MLP neurons of a small language model. Each row is named by its layer, matrix (up: input weights; down: output weights) and neuron, and shows model dimensions 48-175. Each number is 500 + 50 x the weight over its row's rms, rounded and kept within 0 to 999. Numbers have three digits each.
After each neuron's rows, "raises" lists the tokens whose logits its output raises most directly, leaving later layers aside.

L7.up163:512474560526468521509362497496548482459468429582507500474412515492457523470494491497508518459517508438462450499368491501480431466436448504608501507528564527548526379524513378405543396419498528522539463534551503455540544456513419483443524524548455502592496434520505610556531530508433503552574444512486441427487508429479440587493410475403448543564484511472502459528455462463533567466535
L7.down163:452534477531569489422530495545480499536527549523442512527532558544504486480496533428504479566446517576448518477565502505517532557487508521451521434407456516459458546537589609522472533649626529443471544439451427515520510515566656490533496479468606463412478520504527423474429514542512483448480541477493521608465486542483488446545645552521487410490487459507502559430452523567535493548427
raises: "):", "),", "uary", "adesh", "ensity"

L2.up527:494457562549428492519418543568512456510509542495536507497505533550475489578471426550491474530531431447496535442482438506484432461461518471515512512511491600465474411475499472501429493518466404480554434520501484464590565489511520542443471501558561556534524498466478555488549582495477543496589407583438464399521442438402466572521513459481447554492444451405425501455498593551514575471547
L2.down527:497570504470622514522570415475517497572482548464457539431586514434556467495472568511498540476508561536602503465573558484494574461507444433514521525439520402515519584646486475522523573532559533432454558495461515522494496473499509471592540443439439499476523503497514408464505441590534476523448608506571528482505515449584588511501480540505494481547459542574582529516453472413512456550398
raises: "):", ")", ")\n", ");", "),"

L6.up225:473479587448456514485489466414500417511480525419498437499525493503476379308446492424481473485464560459487397464433511493386482494492471471425451524424456450516502461461533503413549472485518532419514411554510465551529493464515453450505520567481594532484508535491529502485496512474438444530467464436544527522509569566539577535453506550476485529470499461490496503462569457478524511540493
L6.down225:521524542528429400530551528493502502504476435553456524523348538599455541568508488589481514442496385560447598557562454453469536441467508497429472506556472463611452518469567447569585520493425508606561502467482466494472468471524488452584513464441547534463434511520476472546502446446534484407541495508492515453428466435456484515440510419472472491500493513500528495446503472557433513498490
raises: "arily", "uary", "===\n", "ction", "===\n\n"

L8.up82:531417603519427474467645523446460435507526479502538477459475501451558553564510513489403447518513554435530569532418507503570591500496419512554498484393485555546608538507480516462447463543530450554490499435569503441509557421577502482539537545535475479467426558563358551471537514437469496464472431511464481480408486451481427466587522572534541490584526526486460474486422609502569526482574
L8.down82:599481570441526451463512519408459482494604498475473445518535549474530550547602473395488455484534512470533492479484488458454542504434404465503399458506524621526573424490444572483464502509492547439547515517502519524450465578537573512483441470417459522422578442496588485534415473534480494531512516470554502540500521441570526476479500420627446468545542421561478533543557557537506553484505
raises: "ially", "ched", "ial", "ches", "ible"

L2.up588:468387534468484561544511446545544569557446513449469526513461555527400488448461504441481445385481534471467596567496502558519490513460399496544538506526536518472454453535497523420496490483501545374608532522542502518552554476535587578499581603431477486508467528506490565455510539571531443414559509456403492553446447505479594457461388547485520568516463555453523490460484482489462411546459
L2.down588:538500512461506530556484524524536593489529520502417481470363621563423502477527516458542423495523494458279635635459505604565492495486429471468463505527511434367423494500425469423521460532455505392575515578548508575497475493527502568499536492459455480509473513482515512501502583574543545438527501506483498596532557471560519462501463548493562524410515484511473422537542514557439452602483
raises: "|", "===", "The", "In", "During"

L3.up5:557540518550436506524496558510593466540482482482510413462530484524499513448532486435499466497529555458447560502465534531571499439514517504516536427497570528459539501500543501377390491431539426527526538481401417440519539430484498493501433463636498551472502516454575462477497473497511560562452442479484497447617445527537453532447559498423506431460569570538485375425446436484532437461497
L3.down5:428528514491521539470493485502456515420529526482478567523499476476431485528508543520450530526487455448550468512498498564478526478465447473559459495488417459559408494550476529598605518581498537414466426542500553498508482480539500541486552527400486423539491519496463491511412540536472459417531561486520447653429516482471504534617434552557486529604455487461525590534540549567467518613548
raises: "°", " km", "',", "'\n", " cm"

L7.up193:498510548370548421441406506503448409422473500511486482390518486529473476499569407505499528494460530480450470456449504573576547584449484585532535532490495478492475444500520535530489451588503420506418466579571547461516470508505408517481538533471553579555535562445551574458579569464509504472509500531452472394578534578395486521466401489469416526551491404481493552500571507528531528550487
L7.down193:498531497571428589560536485499514554543567463434557505591513551524533504506481563532556472508535498435515539592569532391453466464542537408405487462454522493427527526562538492477560571385535536462542521503449475570478547448464659474624509487510520403429450425533384489529501517458487468649489502515506496536434411399525550500572549476491538498438541577537510505477386552483501500511474
raises: ");", "),", ")", ").", ").\n\n"

L3.up495:521473547490460540491484488567527499495530547507525463441563444471474510396506454427497466510603525461463550506430486515539515479473541523467546521524553502478520520487535478397403495408516485507499518452460384458572507429430549456554455481618481569544448512424558438512532432483521547543487465465509461534564465564584453576431474494427413480457530530574507333444463439416535501416604
L3.down495:464586535506538563459461493497496551436513516472510576520476499497488501529446532574529536535485443514521474466537514513483478537481410440517440472450485490538482531498489495564533484586506522459474453528507551482516496475542500616489543520444582425476456554484477528537584583535429427454450566502486499620407510475408503501575508547546528508671495481438471611545617507644470470638487
raises: "',", "°", "'\n", " km", "-y"

L3.up147:478458511513490483483504388392514494539506520527522521511578530435484489481501690468496493520575633544517514501462519494495578504471587520505512570474516509502458491492539472460492470553378469470523536473549534507648502499547543488535499550475494521518500512617464483671576503531546527521478514526488356701501494489465503513572496505480538590523507558588514523625502602499468537513518
L3.down147:557518520431581555534502466506598626472481549556448456592427489632466468592572486493545467477506506428463552481520500460492474500553422429498528550484477560532452497471432521512450598452515484489486427514490412538546519562492448481389518442496549492425494573519523508474444430449430477441483485451523481310447524445531506581512550472476464512563428529472465476461525481498550460493500
raises: ";\n\n", ";\n", "less", "ately", "ially"

L4.up206:493433503459500439503464519492496448505497468574520459429432493466476568406485530473453525457492518494495472444325494484507523459499515559520497431498526542518504395464524535531461540528438458542525541561523436463543490497512514526454508580493489477560521464449470552470588501570541502480492446543463400619495483504407435557514443484420397511573502481508498482472493509503451590480521
L4.down206:480546505542535570474566544442492574499466536470472510629411494454527470602470442552599412447484518573623511551556528441515454577478426424518444523458452549445498510511480517445484577456526501363537455444512498558498499470474437499539482470452547590420516477464501418514424527475430483574503521468526544596467502531501519449503491557500513506505490470471501513422488534483571398557521
raises: ")\n\n", ")\n", "),", "):", "ellow"